config.toml
vocab_size = 8192
qk_norm = false
parallel_block = true
init_std_qkv = 0.0341
warmup_steps = 200
decay_fraction = 0.713
final_lr_fraction = 0.0
train_tokens = 122800000
MLP neurons of a small language model. Each row is named by its layer, matrix (up: input weights) and neuron, and shows model dimensions 64-191. Each number is 200 + 40 x the weight over its row's rms, rounded and kept within 0 to 999.
After each neuron's rows, "fires on" lists the tokens most often at its 100 highest values on Wikipedia text that the model never trained on.

L5.up139,208,266,215,206,284,195,194,238,94,182,185,180,182,270,203,103,213,188,131,171,206,131,179,171,318,163,201,204,226,259,145,179,214,248,195,224,182,241,110,238,141,164,165,215,153,178,188,190,227,264,252,186,265,202,152,205,173,226,182,272,266,180,175,225,254,208,194,196,173,191,260,187,227,183,195,163,242,248,219,209,261,224,218,260,169,119,131,217,214,232,191,232,190,192,160,205,235,146,216,263,223,173,166,201,233,197,160,232,224,219,191,210,176,264,208,150,167,111,232,235,270,156,202,169,178,187,240,210
fires on: "ing", " against", "ed", " in", "d"

L4.up190,219,202,184,300,185,222,286,232,225,214,239,240,214,212,187,133,267,140,193,175,207,232,177,151,214,190,156,160,132,216,187,246,182,168,171,271,178,171,166,190,292,189,247,177,184,239,225,204,223,219,241,129,149,187,108,227,158,200,198,174,218,197,279,130,181,250,130,188,267,235,213,208,184,256,143,206,164,192,217,200,275,126,114,263,198,225,180,175,190,187,244,144,225,222,245,190,218,149,227,131,253,222,235,284,245,148,100,197,190,236,202,188,222,197,269,200,248,221,158,155,158,204,257,216,254,141,176,160
fires on: "n", "z", "ac", "now", "c"

L4.up19,182,214,141,189,136,195,200,160,232,286,175,216,159,204,254,211,172,250,213,217,239,197,280,179,135,140,233,133,201,199,212,166,162,255,243,225,243,161,248,173,253,159,263,252,129,221,196,259,175,223,195,250,147,210,269,225,121,277,290,220,218,206,138,227,196,153,195,194,185,206,201,232,209,249,245,152,199,180,260,196,183,133,253,183,236,187,241,199,222,192,217,218,196,179,217,161,206,264,158,247,212,224,192,121,148,186,218,179,240,160,217,184,242,208,122,233,155,129,245,178,220,160,203,210,212,240,160,136
fires on: "ly", " due", "'", "el", " who", ")"

L3.up98,225,204,146,242,267,210,127,212,212,169,160,227,186,258,201,183,103,231,170,133,164,186,210,254,199,264,217,233,174,271,241,190,214,199,246,186,226,200,240,217,222,242,193,136,166,148,215,107,226,221,204,173,220,158,237,217,183,222,234,152,225,227,227,144,222,190,242,181,192,179,159,157,258,193,153,232,250,195,225,163,170,197,286,220,253,126,175,208,227,213,133,199,213,199,162,248,297,187,187,240,249,178,171,177,199,268,166,180,190,257,218,196,283,249,150,170,179,152,215,223,259,233,133,242,140,121,196,141
fires on: "s", "3", "°", " Gar", "8"

L4.up696,175,174,235,165,219,171,203,158,194,176,121,188,217,185,157,170,164,154,119,219,199,232,151,164,233,243,221,241,130,178,277,246,243,190,199,212,204,252,271,214,135,226,236,145,156,168,188,252,171,159,198,148,218,178,165,224,174,215,161,275,151,160,174,149,186,217,269,202,178,198,178,181,187,148,220,205,206,126,176,217,155,216,129,206,158,154,167,224,197,259,187,256,232,247,183,223,180,185,87,194,183,210,258,225,187,244,168,221,234,160,134,154,209,224,175,226,176,239,235,207,281,178,237,210,178,208,193,263
fires on: ".", "/", "o", "the"

L3.up234,223,213,233,157,207,103,203,195,240,238,207,238,233,194,245,280,213,153,204,240,235,201,215,156,245,145,180,230,213,218,247,187,221,236,269,180,268,187,213,171,194,183,250,228,193,188,125,222,241,209,153,201,220,252,239,179,218,159,270,178,205,197,146,188,165,120,206,214,211,252,193,186,234,263,190,163,115,251,231,164,202,190,239,203,249,165,280,193,121,197,229,307,223,230,150,188,197,206,169,174,165,208,158,140,220,249,189,165,195,211,210,239,230,221,188,191,182,155,184,175,175,210,215,238,196,203,196,243
fires on: "s", "qu", " report", "ly", " due"

L6.up28,205,214,188,186,271,204,94,222,206,248,207,136,181,254,277,178,185,270,270,246,229,210,168,161,217,192,172,174,193,156,243,227,241,198,132,230,201,165,173,178,148,182,247,167,193,242,155,193,250,198,215,175,218,151,173,217,210,232,232,163,206,173,228,225,209,211,114,222,228,224,197,205,249,93,238,181,237,138,228,145,206,158,168,249,243,152,200,168,163,175,136,225,160,217,131,181,189,233,205,182,130,211,244,144,250,253,93,156,99,195,271,260,213,171,201,262,189,185,205,184,259,195,241,222,158,190,180,188
fires on: " ", ",", " of"

L3.up386,145,160,267,227,100,218,134,219,220,222,239,185,192,185,199,158,228,266,238,169,230,182,243,154,211,239,216,96,181,214,169,206,227,177,288,212,210,145,189,160,200,237,212,138,122,140,162,171,173,217,252,217,155,242,226,168,179,255,245,285,228,250,236,217,203,165,111,192,194,163,140,175,112,188,232,173,239,209,214,223,194,189,258,207,200,288,233,154,200,242,233,151,231,189,162,168,140,259,193,185,219,277,159,141,214,154,180,140,154,175,227,255,166,208,176,246,183,233,190,209,199,216,255,239,247,214,140,247
fires on: "s", " so", "y", " So", "o"

L5.up483,202,175,103,247,218,209,228,233,260,191,170,249,149,191,255,145,228,247,189,271,237,160,224,152,158,221,207,132,185,129,195,168,177,224,251,256,225,188,207,126,185,207,177,211,216,183,183,197,189,280,219,177,248,170,188,229,258,249,226,201,200,97,170,226,247,156,172,190,199,234,243,243,256,215,139,139,176,187,197,222,193,165,158,212,166,169,151,174,134,205,110,172,169,199,133,157,198,210,220,196,178,209,262,202,237,166,181,248,189,161,245,230,227,215,205,167,186,165,197,170,233,237,95,206,180,146,177,197
fires on: " ", "t", "d", "c", "st", "de"

L4.up667,130,195,226,174,170,190,155,210,239,247,146,234,180,153,200,178,183,215,224,190,215,206,229,163,196,205,279,166,203,235,256,256,183,154,206,176,198,228,214,223,209,208,246,117,141,192,183,201,251,138,210,210,236,229,161,108,214,185,233,225,114,140,174,170,154,142,267,172,177,207,257,149,177,221,194,189,136,228,136,237,193,198,180,217,150,255,191,219,141,96,170,259,211,189,159,180,175,117,131,243,201,211,158,221,205,215,258,224,243,176,208,277,229,184,177,228,223,186,175,248,212,242,180,288,110,249,152,228
fires on: ".", "na"

L4.up266,141,183,204,226,239,195,192,150,252,255,176,156,253,261,210,206,213,204,221,225,150,269,193,185,206,214,226,176,208,198,172,169,134,264,157,295,200,221,139,165,124,175,277,215,226,221,253,141,233,170,192,162,159,172,202,171,231,123,251,206,175,223,206,182,215,210,155,188,230,184,226,191,241,198,183,240,249,128,231,189,172,163,135,289,207,158,269,189,143,258,196,257,207,216,170,165,203,236,255,196,178,230,193,194,252,256,228,185,209,224,228,242,186,167,142,196,193,223,145,231,213,220,165,152,234,130,186,127
fires on: ",", "N", " May", " ", " January"

L6.up517,182,257,136,211,116,196,237,125,173,214,221,170,177,205,145,207,133,171,142,170,188,203,109,196,234,191,199,217,109,97,223,234,251,129,197,272,207,205,190,135,232,177,155,131,166,184,244,181,218,210,155,152,134,253,143,233,177,217,220,205,211,112,257,213,224,201,253,204,191,254,182,172,237,223,166,135,187,212,310,213,179,171,210,228,138,242,198,197,230,181,247,262,160,195,210,191,262,240,215,198,212,187,178,279,236,248,188,141,216,227,238,221,223,143,276,224,241,194,204,186,245,250,185,190,227,167,220,240
fires on: "n", "ci", "em", "ed", "al", "c"

L5.up150,183,226,240,210,191,243,216,160,146,224,204,199,251,144,155,178,144,230,160,95,232,215,249,205,300,138,194,248,182,233,264,236,183,213,226,137,109,252,202,262,175,210,227,226,221,270,184,187,202,277,225,154,251,245,166,185,228,187,184,169,184,200,269,170,230,194,115,199,169,205,287,226,216,184,183,137,155,154,212,229,107,222,188,217,245,165,173,220,215,227,205,201,137,234,214,193,173,95,139,173,171,172,194,210,222,144,159,176,178,140,242,228,177,240,162,273,226,188,147,226,230,243,184,175,144,247,262,113
fires on: ".", ".\"", "\".", ")."

L4.up180,204,221,181,221,249,251,218,200,157,173,243,269,195,201,177,208,164,231,208,170,165,212,167,168,194,118,251,206,177,191,213,154,190,261,211,205,166,241,155,176,139,133,129,184,218,293,265,146,287,260,178,188,185,155,185,215,146,232,161,175,150,184,115,245,224,207,212,175,181,167,204,242,280,215,244,184,276,237,266,229,188,275,210,163,185,219,266,271,163,165,220,190,161,171,245,153,205,138,210,183,188,204,156,236,229,167,183,309,155,220,162,245,218,195,154,202,132,152,279,222,150,146,184,202,220,162,195,241
fires on: " years", " December", "ing", "ent", "ed", " November"

L3.up560,216,156,192,236,138,207,136,194,232,164,182,201,192,135,223,281,219,140,178,181,236,147,170,226,166,228,190,133,216,173,205,232,216,247,95,211,161,278,199,193,186,199,211,104,183,179,218,205,172,279,175,228,262,221,191,187,249,257,226,236,195,102,206,185,154,221,230,185,162,163,277,151,204,210,186,141,161,158,173,236,222,204,204,249,168,210,195,237,220,230,205,180,207,258,147,259,218,197,165,188,251,167,251,190,151,201,228,178,180,123,210,132,238,237,184,146,210,295,293,180,233,224,234,162,191,210,229,198
fires on: " St", "teen", "ven", " Cu", "ph"

L6.up26,195,242,233,210,208,242,229,146,117,273,208,196,269,112,126,166,132,236,169,138,240,237,197,223,299,125,207,266,205,225,242,207,185,241,202,164,152,203,187,246,193,170,182,257,208,287,229,185,241,256,239,113,210,210,204,161,230,178,185,159,189,207,272,197,221,167,108,202,169,182,320,207,240,166,190,151,166,149,195,227,154,246,180,196,237,206,193,176,218,226,199,215,160,202,201,194,179,109,161,146,197,205,191,191,212,161,157,198,228,154,252,241,200,228,201,267,247,221,122,228,242,224,214,189,163,276,247,153
fires on: ".", ".\"", " |"

L5.up252,90,195,261,221,192,173,150,131,157,237,157,244,204,183,176,170,215,238,147,196,276,208,228,144,321,210,187,217,175,218,215,147,176,128,163,184,151,166,149,208,224,172,233,218,169,259,131,176,179,253,268,171,196,276,187,253,208,214,250,157,150,166,195,191,237,205,188,207,242,176,259,228,246,180,199,157,184,194,192,275,155,184,240,197,171,160,159,142,168,231,212,254,183,202,225,275,232,137,153,230,196,206,167,272,192,227,176,151,196,144,220,242,128,186,149,258,197,195,108,186,160,183,236,247,136,207,233,179
fires on: ".", " that", ".\"", ","

L6.up266,221,233,247,217,291,232,219,218,117,178,202,210,163,268,198,133,190,206,170,193,238,155,186,174,173,167,112,210,220,278,249,239,283,207,166,168,205,76,183,218,204,230,224,208,250,182,233,191,284,230,224,196,238,134,259,195,200,176,251,196,212,205,257,179,204,191,145,310,170,259,178,180,214,181,154,202,231,208,239,232,229,180,203,232,133,204,199,91,218,184,173,206,168,206,212,248,189,133,187,190,222,289,214,197,205,199,177,196,179,133,189,204,197,170,165,187,94,178,265,204,282,186,194,178,237,222,207,220
fires on: " of", " for", "---|---|---|---|", "ing", " among"

L3.up469,205,242,118,284,209,176,222,221,231,217,172,249,178,195,165,262,195,257,121,231,175,158,164,211,194,204,169,115,206,211,125,161,194,219,152,122,147,109,169,179,133,225,199,245,211,189,205,186,224,267,156,273,269,214,193,226,217,196,200,158,189,155,166,209,170,199,205,294,251,214,250,181,228,138,137,250,194,244,185,166,207,176,212,228,173,215,211,251,170,161,207,223,242,187,145,193,214,191,222,139,144,113,201,116,251,237,203,286,264,214,213,148,221,198,213,183,237,177,153,249,154,239,145,156,172,160,237,250
fires on: "s", "d", "8", "t", "li", "fri"

L6.up358,245,212,126,234,229,253,230,180,224,227,199,221,209,112,162,234,153,160,152,189,155,219,214,216,158,171,169,200,135,237,148,236,170,246,228,121,165,257,214,118,197,193,240,233,229,113,258,231,191,174,207,208,237,245,208,200,176,157,165,201,235,168,175,251,204,198,186,156,209,186,188,167,258,201,239,150,223,263,237,203,112,258,229,177,114,253,247,200,257,164,246,230,176,241,223,208,229,181,185,145,267,175,266,244,191,214,174,205,223,282,200,195,221,211,173,243,202,130,171,153,212,165,229,202,267,210,187,250
fires on: " |", " Japanese", " American", " and"

L3.up134,248,247,139,264,230,202,240,241,176,212,165,210,113,148,206,207,248,208,196,241,196,173,203,217,204,193,264,122,219,227,253,150,193,264,147,230,171,164,233,203,200,180,257,170,182,204,196,177,261,202,241,162,162,200,231,204,235,197,149,196,167,227,138,244,132,224,194,164,205,118,256,224,156,265,234,206,157,229,248,155,261,205,252,211,199,225,229,220,226,175,191,172,128,183,164,208,236,182,204,163,135,185,217,162,170,176,250,243,194,143,216,199,154,211,187,205,138,220,186,213,160,172,192,206,199,232,200,184
fires on: "o", " do", " di", "do", " pro", " Do"

L6.up424,187,215,212,249,186,208,177,131,289,180,174,215,243,201,151,246,190,241,168,176,201,239,271,171,293,263,199,204,117,240,174,218,108,171,232,215,180,298,253,202,191,201,305,191,226,184,261,198,213,179,218,172,225,205,199,200,174,159,178,222,149,184,218,181,177,156,173,202,209,151,239,176,191,224,202,181,242,195,218,237,107,247,133,222,192,197,184,160,227,222,137,238,200,216,194,243,213,135,165,204,192,104,228,237,197,146,164,186,169,218,276,266,277,159,156,255,301,209,217,121,250,141,120,233,204,240,213,218
fires on: ".", ".\"", " a"